{
  "init_std_qkv": 0.0133,
  "beta1": 0.95,
  "warmup_steps": 200,
  "final_lr_fraction": 0.05,
  "seq_len": 1024
}
MLP neurons of a small language model. Each row is named by its layer, matrix (gate and up: input weights) and neuron, and shows model dimensions 485-676. Each number is 128 + 24 x the weight over its row's rms, rounded and kept within 0 to 255. Numbers have three digits each. A neuron's up and down rows have the sign that makes its largest values positive.
A block is one neuron, or neurons of one layer that tend to fire together. Before each block is what it responds to, as a language model described it from the Wikipedia text at the highest values.

Responds to: Mid-name word pieces. Middle pieces of proper names and fixed multi-word terms in lists and tables, such as Kay-ak, Bah-ia, District of Columbia.
L10.gate36:152135146149102071079127097138152118162140139130137106129125122155106147113094153175089136150144120109138095116115109133122129137114089141135129156170108129126097152120160130112138088138112097122140121114123111107135120112104102137173127134120169148158103184138155080135172136191117150136138121090081153136157142139144071122100113145116151107113115102070138133107129071144149100089133104127123132115205116124153159112142108142132131118121119074122130153137096116125155166135107099151114131143148176174125125171109133127132163089099180112090111114154120153134114160131139102150
L10.up36:112117084208081112112112101127163136168147149179134083143154146141128117124122135155105110133140143123128123112127082125120125138135112112114119130133114154089132177105128076119108118112132130174128150119114149129149090124119103133142126163142134158148136173180120102110137110192157166150128135065081166113142151129111119082137140166139146160137158148138126162081094074118143162118147114102110176133207123131131159122128144133074126145069108086120105093124133133156115142142085089097138125147162136130153102159133126099096126098160104115083098126169109126155156130136159111180
L10.gate734:135115061117147141110120139105108127148168162107137109135152118102175127158149111118107114133160177153130094173156114139149091150111116137114087197137133126095107141149154098167107113116145136160143147142094088128082144135130123097126162151086123175111121121124143116135183099112152121148109124101130114130174137086124121153168138130154095129142136128082131170161126074122125154098093158135125150105161124114158144137175135138082111131114137101115141126140126153124111141122138107145134159133163112132132080121119136120127160131173115139094147094121108144112162109148146162136
L10.up734:111126138130100059161108121119140172120170157123114092107155141156100080139139106132074122125142102161102117097157117123139115147133106087106144163177140134147107137129143123172128165122132101139140180116114122147142167136140100131132160087134149128127101172108133103137109162146133154126114084080119144157125131128103069137156110141136124151141144083089131109175108133143111173126172116140122116125132106137139127113167099071126103126102142123130136134159106078142156129112071160088108144148169115114139070197129136140104177133155116137112141138155113166125124150114121112147
L10.gate1065:119089125152166114127122142132117137098104125126069081115109144163167146117128114056118121085161140126125122169152118157153138131107130168152107138148095175135107174119141133154170158131114127118171145175160097105085074157125084122102134142135138132142122091114132157106168104143139110133121129133153147141159155142088117132170151099140146118130118160159113116122157129138114099079137134163102127107140136178130109134109162127136153144142175101135133149158126131123117162115093132135170153175089091089103049122085100117119137150134127159134134113129103123162120141161130159122
L10.up1065:127082145104126167121134149120124115131140138096137119105091083143134145151139115122105082105116082073121130140144147100112148158126125156152130127139113184119158108100134117133089153161146138135095152084118139142098137104130165131176141147105124131150120147127131101136148094144107121145151136149100102141084131113147080134096100116147152085110112137126122156085156101111082117142155094127136157153133155082180138143075118144103131147130117126117129134133151104108146116124125137112125116112144159111160151165121129146118163114140089129106121161169124136126122105104121127134
L10.gate1653:084121116146147119148122119090088123122128158162101135134096155160112176108114118116083115094126147145155143078137180123123147141121098158122109113120164113129122175138128109125117105097134139159166136133111098116121129137140128177136103115167124161104120138132131134080128145108150140082117163070149152142119167144098100162129112155141102162141131134132166116118115100141099141127127114122138149125162136130114163132121110094150111144124179124123138145119111117175123104116152134107104151178142153091138142181141135112117139138109114120126140120153094164112160137108153167108
L10.up1653:162097119153112145106136124179160171150189141099141123122140154133154146112145119127100117107176176145154075118132081129112134123112143157120130122129112139112124119085155112115119086102126097133183118097171144113120117119182113155130164165160140107131179162169142085101147112124109143131089115101101129136117139103083095097169127152150148138113100145139127150113071139100140115128141077105120116125117110117151102134148127071138172159042132124140103128093133134129125137141103119128127149164093142149130114142125116123093121143123111129154107151115138150157073110097098105133
L10.gate1696:136131164107122122081096111113097139134128156143091137108146118141123115108117135130138086144112152163105091096135119120145112104132155165111094118130109163141136103103158145135149119114152141123146103120122157152114081122110134138163130121164092111175100082132128118138120146147138128163113143143138136108134157086113125071126118159164132161063108130136111128108152084099133113197148127180106155101124138116123095097142102129116132139143151112142094120132099128134162143090126113124108101123125171125162149172113138124112139150162134129126113113146115111160122119103128162158
L10.up1696:117107135133144120155080117109156155115095154161100124135134149072111128096110109150083168111099106134107108136127136171107119190129126122145173155129118143156153150149123127155141125089121122164159150120111139139124157090107140136147115112153121163146106133135131109111151098135142143139065114166124097110146136157106107131111123121123116086121139139133130118125143135133124132129114126107139134152131157161093067129114080114147128141152115123111160164120165159149126130126127095142096145101151128107148139133126167139120146129114114091084111082132097118131140120093102124105
L10.gate1951:156132114149118126172088087147111120138135117136139120139135142148156130105130092134091125117148131093119135131126100176111119126115097144171134180124081138139155149116168104129167110147120093131133132134120101137136141127117132087160112123161097164127132124118121105105126103146099125164161121094139117162161146132177109116155138089119108125114167128048140054146156144164124131122132164154110102149130109123124147117170157110142110122099164113100133113104125138137097097113164121106086115128130122137069172127147101125119135101130110132151125095148123164128113097126132125105
L10.up1951:148130116118097160087126099158147123151093144097106122066093152139131111148147127140154134091185130113143130085149131118125141116106109147128117169147154141097163141103066081149125129104134148144123129113134122140119124134112142130112152098139158140109126133118150126137103138122112146111131127130142119103125163153062121130165133133177132111137170105158104164128130142117102137150112134109123115072099121148119118163122071100140119128108097114140177131144099117124121163095149157117128162166122116145122114142150132162133118138143172141148108140146187112124127108108089124135
L10.gate2309:150109164139110122148126115148132090143154112101121166139140132096149173167120142148100142180127149089152127099116104117121108154160157113179120179124113144162114182127132134130107118114155099120136136114154072128103090135110115115151113139122125106149114121132159141127157123143147155146116121109128143143116197110119113110102152152121149113184115117114125134083157121117119104127154091116175135110139098171117102120164099090100131143087102107115111118151133079090124146130108080144103088141138131136118127132155129134136147132076121134170134071131077116099056129134176114134
L10.up2309:139090131134149155096151148129139118154118142084090142117133103154122164134117188156153153072120114165142095098134107177124099150132102107141122185123128103099157174088138123108126124091105094120109165091128103145133142140125118130130143189127125187164111116130147094122100154115168153121106134113165118143120107153113156119109134140148120148138128118180118116101072100133164166130108071127119155138114138171135152120131101129107157128111155157126117121132132118147117139112145118133109124144132128125110112124133104112147167099099133138128137123083117125142128118139135118149
L10.gate2326:117122140122100115181096171102142134105104121134153118129119122116160133142106171146178090129175139079155130054120140092164123106103132110082151132153125108136147171085130142101142095139124110114122120114146156111155123118138147102128097092113128136114175100136126159155121153151151101115125133113127176111096159088123161116084119173131115119097138100168100089102102129175091134102136097142109154142139148096118095122112150141093100143106141104099088147103144129159152139179102109152161104136102100137104087138118131097135131033098188142095125111102108128091160110139147116098
L10.up2326:118127097130131135111106136133109149155121119151098129113112158107104122134138140113112063170119117145101132175144109170147139138144139162145122123123115095068114174126145146119086125142118143102111147106141097123111136174119164102132109140113143092116108103123148134112081107108077145097141112102131149107142109175120127104134126112143149139080168190109147145103089104143146136102110123109133167123132082112130092142120139115142116133084138146141093144116135127138105168142135108149104132110107165103149118128099097160115175129144106094148092161144158128114125170129082133155

Responds to: Participial clause openers. Verbs beginning a participial or gerund clause after a comma or preposition, often the first fragment before -ing, e.g. know|ing, lim|iting, such as.
L10.gate77:174120145084157118172141142099107139175127111105120164057097106109083119103121129115120154138168070102125131098136109107140146135112194085111097125129184135159105151117199136137134105076117134120158128093123138075173165088134112101161097133139114099127133119140121132111139129092155147088117094100128106155145153140087150098129113158113119115095125153164107147121096128150131142088129093132099188160126079103106082134180105132110147110127116128110098101168096141125135128129161111140165178115119139132130154072100118141148162089107096117121129131104136104121140109129133169122
L10.up77:142163147139164158128157136140158171141135141133139137139139140148147159142191123156147151125130110143143138086130093142124107154105098115133104101098096047134125126160113110127136121115118092131153096138128100148152136178089122165147091153157069171114147130092072099133136130168187118146084124099129162154138111166092142158117132140109129120159110142144089142135132139137120127137150131132116115123114141154135126156129115122132133131132132138124161148079123118144140080120168104113120168144158136120145177058061099160142135141119120120170123119085116131121126113086104168123
L10.gate191:121176136131082116165120125110142110140110119116125153153106166126146112148100163162109150132125123147134172137103139133141060153149124130126097106091088085122120123129149158131089146129148169140169094152127179112114120130105126145109127144131107095137112137130125111088161142158148139169153098136123155098120123112144118175122141114103146147098107149149114132136091105108128115108157100139136135136114104140105126147162096118138154123155115093093107097122151099142137109150133119122142130116141133120112099135136111069117137088137160119124099170115127140144131138110111095149
L10.up191:121139143137084119131139112130120092121073132170125148162123112136098101132093155151108129125112101140115167135112105162117098135132114109143050087100121165130136149174133127099104162145158116145095130140124110151151163126119120085133092098148183117124120100104135118131106166145106153164171119116117120128156139105129136135142143140152103141117111132167126121130137102140163128119163097080139208137113128177136101125114134128119186124150133139136141136171155171149134139131120086136142139093139149131092111151113117119092120133163137117122135148083126147118159102133147124123
L10.gate1069:149138115116125149127143123118127092101127105095130077115098141125107107128146133092080124120168110126115133127183161125131124126166163170131132155123184145148119118102114115134097121115096142169143136158104195148120166147078100122130160113086125110109133157153114083131128144179123163151134140104154139121107146147099093149144093128142112099114123126132104146097095137111118186120150135111108145155134112109089125129108122162155143125125070143123145094114137118105129104122125129101100105053103132159096142151099145134120069110101131139166148192057117087123119131129116158162
L10.up1069:115140100116134137116113090104128122146114153119110114201093137168079135090096127118100084094152131126127117097154112085148145123095156127115097158120111140061136123131091144143075112121107168173112127145147184126103153171099101083125176137102130139128144129152086124149113141142117108116123106139125168117103096133121135132105141120143133149079140158112125140106119117122093114161139131113119125123148100156089099129106099112139116095137111138136152109084141123117140130085147096097152161113135108130127128142108080136123172127105112119182138146119095114129126156139104168131
L10.gate1100:135145179146145132143098110140102096154142111166160121137128093087156160096103127131131152125141086125140127133110145132114097150138128101188104110117098156110133114104150153121060152105150113144161105090163089119136178130153111099135118141106112082171078128135123111086112135138176124118123102156114133137111112132152126158118140158145129116103158123142131113137123099126113143117141111109133125078153070133142079104140107117135131139167106088101105114098135179137133138131137105120142142128175159126120096138139113124098140113119123115126119123138155131087141138122126136142
L10.up1100:134130120111160129141110107085120158143057136123147143120147101153099147129141136104143141137139119169138098123143113122125170141157171149123148124117178130141100138121125161110155105150122136138160129123135138089106132147121154125094104139112095150124125138111128132111135122136134105127127137097167092129158136164135138133092134105122123130198112140177142124141145140106140167136117118112122158117117140132064116121185133140138125158106103164109159099131115137099121094096179134132103164166113094105115124087123158148144128095104121123165139142146105151116129100087124138134
L10.gate1908:133144163092138122144074138143097140125139094160111119167140111108096144162129125124137137108147133088108141150121130136106096126107154159128098171133148128127084156089146167145102121098123101087169151178108158157148129111083134150125155161148111113128129104123099132109119113151134117119103126117096133128136118116118134164134124081137092086156139150129123129148123146127114142116113120135128197130121129135117090137157105134151175170089118156060117098128150180135130121103102090144115141126146122121124113092126126163142107107102125126187113143129085130105092111109123145177
L10.up1908:107124140133160146107103093111152114137093124134172107129161117141146148109105140181141129164141107112116112181113117139146108150141165094107125094122128110118117106111119113119098129147100205107122109090110142108132155117142105139205093164142160136150114146105103143045107113124152160112119145116139087108106087136132101143156128149131131122164109119123139162124105081103139181089153138122082126088090121124153102123100092105147158088109106151130134098121130110181101126137110123102097143147114180088110147095079110170167127138075130141168123084129150124139128163116115116108
L10.gate1917:140154149150106124129156117117129125119089118108178089129106102077116086159147160134165139146142107122130155147143140138112081103075129154104108171158129148105093186149109130153149115145149162120130182124092150132150111103124105131133069116110093165155133141134157136126097142160129119115140126142129117182101101155135131130098141121173127108139165138134115091135124127099166132156122117119113172102126104143123113130132146093136107094121137115090146146133089157096112118153116129103119112155115115122126156113116112142087144143109158155137123182142142118135118075133123117144
L10.up1917:118137148175138134171119180130177113137104086142137093138192082092119105129159139141134135121140133123116141121169134112097101145099120090090143127114082138139134184160141084149143154093097163108110091118102166103127127107175108131119139136104133157134125115169111133099065146134108123130104124111122113116090161133165154163116123149154108127137106080116091149138116078142156146121114127122165125167084127104125144125098123170120117099112169101151172114115125099136109157126108178107116139134125137102135140108125102146118145094105129141107099137110096127116128113060192135103
L10.gate2073:131139122115062080146146141107104096153103142113140133118131091117110158186142153142148132114140124127136119152137119136136107148133155150147129140137110140081094126089162150089092131114172157115162158160169139118173152128113155122124135114086153082108121110131140113094145165120109092130126127130133146133137126119155133154111137135144141151130155152158129146181109098142162129110135099133129173094113118147092094145213107123168166124078106087110160105105161141120113117133151133113083185157120155130099119133048102109138115120119114125122148138066108174083144123114137128142
L10.up2073:106095123108085090145142131144106103128144161118138109096106126088159094139128111134120125086144119120099146167129119163149093124149137153133124120145112097209128143095168152122129143162141100178128148126131092154183129123153163091128124141105131144159121167144163156169110155141132150152140122105123128149104133127122115167110145101123131089073112102112088155133132172120176156119117104128116148085097161102111098157126126145157145102116102081122130136109140144117141144090153129082188119103104154139092140143089103105134113144159129127100117100102137127146157131135164144141
L10.gate2357:115141110103141062155134106142095169119129155096122115099122077155095115117119114147148074094135153156107125090109163143132107156118156169094090087118136132127128147136150077116128122158159129087114141178139127119106146111107126134143135055124170123143113153087127127136126139130178134106081143105117166131126122126118151148139096122154167123102109149134113113126078111168132113149086163101116135118121123102115091136128129173144137139112099115105109116092117133113108100112129089143096156180129107146096147105109114128082155164124112138175080115088147130158140140123136142131
L10.up2357:121165146141111107156148141126112110144121126181122133116113118165144121169157149166129137074123095163094139183149150159104148155096130146175128102094144104131064107117131142155126160172137087116116116143126102153135116124087124123138153103107126151117156145120140128115106109128139175139128117115081144113082169113163112149115161086153137134135108179141120075158118158153160155057150114118105126140127103151092118119162104135133162142126120128105188121128134111129108151152132121133161119114116139102116107135148174127125127114144100125144170145127126154103136125166119162135

Responds to: Example-list lead-ins. Mostly "such" in "such as" before lists of examples, plus "known as/for" and "these", and mid-word pieces of names (Vishnu, Fisheye).
L4.gate1972:149159107106137124120129095156138182102102115135134131138115108111143102138122091186140134146094163148132128126171131157158135147095167121129148073101133124095142108168070090076128126110087133124117142167126143111168129123135134124163112139136139110134075164124118160125139130142084116158165127138106147128136142125133159172103162136151136121101095122125164172117141093117162133154153133155119119127119164145108117129112172139129144171147089155091158107127116089143119123114141148147123070119083116119161108128080130179147117127117145103118102093113112098131157155139131108117
L4.up1972:153110134129125087147113133151127122141110098105126121127117114117111124106107076135114133126129135154136151127129134101117158149115131077090170095140074126083108099123160129142129155099153109136141115148116142150143128157118125089136102126092149148101064120147139110129115147129136097076094104154158121111084161126121135125080153120107115120131149129132112151116152136080121176169108118164137141109101107154152107118113135166176120158139120123123139122144127120112150173135127148124102086085122135147172136152088145209107164086108092099127098117167134153134106122169096118105

Responds to: Mid-word name fragments. Second or later subword pieces inside proper names, mostly surnames and places in tables and lists, e.g. Calh-oun, Kav-anagh, Lur-gan, Web-ster.
L4.gate176:118140128071096108127144143155132109133110109110133101120115175133095118135113152131135115169084174124103138152147137175144139135152093095126138076156143111123113102149097141094118176122163157121111133105109163127165117134126139151097123132099125138110153140119170133133163125103153089182111137112110101079115141151123093140124124118167119078070140132146078156158159123158155076167116119116171148146093088119093140110160114133141103086165113115145126154123091131089119122120141130125091129160094172151121136188117193167113137143129110117120144118165084120101158137118108101103
L4.up176:104105124151147104132127122129115192126085107136133123090127124115130183132137124122131094146144167146124141077123125148152134108131104129102175134103101143129134212132153125100115149129119068088129152105166181173123141152106169106127126125095136074139102097110115102127144129150123158088141118114145121112116139114121103136114153105137125113122155152094137115135137093145118100147166154108112146137093071130144106149133144108122118078143115151153117151146129162132106134100165150068116126104122168088117117125143123154157152113153139153113126142146096145096130156083098117110

Responds to: Example-list introducer. Mostly "such" in "such as" after a noun or comma, opening a list of examples; weaker on "including", commas and "(" before elaborations.
L7.gate109:113140088123126134111150100135124136123118122122111106146125136134122122140128107085164129135121134141113149085145153115145133142100156128159184140112126139145124076115102149135101139100131178134174112115072150159142115176123077104097127130143151090132156112149130152131121122142109113114153142106150112156127111136117118114126126115093108129113099135114106095113122141155128115107142133127100127143174117059135140176105136132119128121117107175111136139173073130114106113110098097085137120183129128141132147137102074104152137110140157112138153101114106130124153074095142163104
L7.up109:121120109119088116156106132118097149141132070163119103092126154142143138111139120110132120104092129150117121146133104138084115153134104124101163128134119098181110084121134126157129134100120098163126089151132114142136131141143076088136141081118124136107137152138147131139151113172129122116140123154105163151133139135114113099135127114095148132129135107085124135076137112129126137121084147123142147159123136145110147098088109106097151110153116172078164104127122119087100157102130149133141099098162121147148120131116090144102122087092156145152123143116134128114109115116099103136
L7.gate463:108149129131118168085116133142192114096134097143129139119113135157129146147110110133106177108150085096117043148083076117161152108109138132152165129117113142141163127139036131139150137142132138157131127137123080101130162149118150096119129095133134119141128110127115164144156131147110133101140131112095106142127124122135132104112141102107070108146112158128142195092086146136123147133128136152107206119126096127148148129164155147123146127105104137105155134124143098109148125144136115126105136126122182143114093154125096142128155103094111100098157125124163130116147124126129146114
L7.up463:117138165151132109136132104115113158128119133134144114117132138163124154074129097107116132137163156101108150170136113148124095125123141153109107141147092110172120132066153142103086141103077074158109069126125120089098134144091168111106130140140061159143144156134121120126144167118112125106136103128104124175120110157185168125110176147116132089139138068124102166217111110117110164110150149101138132129123124172113107123178128162158130081144098125149155112175095071140119105137128134091127129129157115115141121191123124118117149103125116128124108210135152093141109107131148127107
L7.gate530:121108157123138154141142133114157129111123088094113133119119123188157108113104141127123122144141122097088125121070142105089129113128116117106118126149103140143144128123099108136125156156159144120078120085099122115116124128113102121130080072111140124100156085160152139117099095148130111131121164136093171172064137133148113158132133116096165129079091136125143180116124153102106138116172151165107154133127147155079089099117143136105182125086112156085142119158141124087101150156144149162107131115052135111127132177135121116160142088070107139127116180146124124164149090116100125133
L7.up530:115092119134117134122162134165115089132104140109132088131088120123120154143110159107121114189161121089147149165111100128126098151155132066111120118116154090126143149121098099156148127110106122128100129115131123160076064103133121131140154114135116120106166125120111158121137131157122141122123136145108148156157154104133157084142140127164098160140120142128116130149118100102124123121104130117160123176156123113158134166097060183147152092128132112128156114172127099112151129116177112148114125156115134138132121107104087092132112116092161137114108122133123110102151110131106110141
L7.gate618:149117087119119144092114112147138078144118138152115122114117129118150123167142136106098121130152145178119123117173159134091161098135148145136140120139093150121135136112140153162173157133178085143071110129144136118125137114140138111132127164112092128086139142163154129112171102164127128160159129103078135149167117209079148111106116101126127134166146162134150144126175129094155124160129074090122172107108120134138135151070128134115127109121131104076093146133105086129114138099092141120121144116117136149120091171179071086155141114085090126140138153143128121107096100132132108156
L7.up618:139123132107185169091150129139160110132125092129173107170145150109146147119137124115139148157103106155112102118052124130134149116115128110126134128146130149078135164147129136128159157181137139157122084125115119139129112096141097092146126155106152156105108172129143136131141133078122077129119109106133122142084081143093146182140104092145132147120123131124116156149132116061124110172097109147107161116161087107107132154158166155129134142124138091139105103117131127113103120142097119106144121120138140137155139128142191083153080145090138136129133109155153126166117100112103107085
L7.gate890:085147173122139146132124123124122096115113139097106083194130143142098118117114134115116110130132132144096131087138138106151107071112114093121144086146175099109133106094132166138120118125156113134100130149117162131091150156102135101094174163140151095174101122094090137118141124104124101126159120120141083127121134120101107074148126164161123148162128123135139128125189125126140093140115166148109178152088122127119127132132130160117099144111131183135107103171157131102117131135142166110153117120087122135093141120145083128128112094126152119133150122071128158114114130116133132140
L7.up890:145139175152099135104141122131115107095105116150121095149156117112171143153162149095122137161106107118146106184117111119144113090135119144098141109135086142091139152114122093139110142139146128098130123141103132154112139127154144166154155114124108124109073120141086122119072154176137111079160135154112099120131104144125132066129131174133181153170118107128120160136102125099138116121160139108106146160101078146112083145144140143130143143145153171134091171141131107113087130133121129143135145167131122148094085136089098177104130139127131119125111135156104136159124117117122094130
L7.gate1204:138101098126128115142152131113109155118129120111132129122072112076118107101136106131136126168112121132154123115101109104154092144144111119138152119135142123142111128083142145099117157128129103138155132145134157105102151166139138106146119144076126139103163148138125063140122089101178140092133138101123156113102138113137135139129091105086118145127150081126131156158138117146104121109157107154105122149119100086105151131136143142094086132141120119155148110148114109093174145189068118149158102109145152106130114162137113107092113096140154116140159158165162151115117120163146115142
L7.up1204:160098178076121111098120162146115162124123175168154127096129149110097121130114126109098167135125118178157100124097113091094151131124113119116114129102122119110134119139097137126104193103146113109148137175132119118136135115143132110101125133165190122084129118100126163138130122099148086086146117089157114141104109109102102117140128121131086107146124162158113118146168095131119110125161130135081137128122173121123177149132136168122096143115128129106195144133118152084126150148129107157103148146103176099111121103114076132126117110125136114124157151171122122158142127087141128114
L7.gate2313:144131144148109133101127110126162148171092094108118123113164107157137117140145053111162129114106145146111154099143130141090144127102117132143136131159100111170141100137156157134113159154138143168161132089125137106121098085136158126106114112090069108104130093113113163153129095122130164159153096139139144102086098144099165123119138133113132121112128079130114137184146110121128108095151173118087165157076111139162133162130137108121135100118126107127117135101139133160133157079171130101101111144140117116167135124111118142120177117127135107116167133129156116106147132120144095109
L7.up2313:081084117104133133130062166107132188079167181133125168139112127135131134184109134127151040160143117141134181113144198177109080155132165131112095132116104164145092134132098110085084110115121150125169153124094085111098114122138131161114114100092101073125132099124132114120139122119108146120126124118149119189080135131085143076131153124118178133145140134106100134091137116128086112116145125081147142142117144152107146124114105109130114126152089110114134096124146131114103134103110088163162107126141143153090141125137147093121112163117117108111156141131155088139158115109135170118
L7.gate2314:151091121106152103118119113117127122126103129134115149149105157161101107107100140125139126156115097150075149102145149075140115137118139129155103111140128128130085116139126139110105151162083120126101113097132151131161096075148083130147135111123133133120102150140105128102132140159094113155157091122144110064117131103123116121133166110105127136147154185134101122096111100156126149103114130159176148114115145133115157126144129107136117125087140132123120099118100142103119158098149155165121142084098142163139117197151119159103139073108165084109136151067119122134166127114145109114
L7.up2314:114110132075141106164113111138097172101119068123130091145143154121167131129108114163138115105146133096091170133155165097062119158093116135122126162107107122121060130151135149169109136137130127104098130118111121180117093131108141125112129156126102117114181113121100130131154130081139138142160118106094131128142144161164161122171121129113145097122119115112140141108096214151117156127132149142127097137101120110146115168114127140091093078145158112097141103136106150136093111124106092141125141082153131137093107102080163135155131095106149094091147140142143099161125125061108072132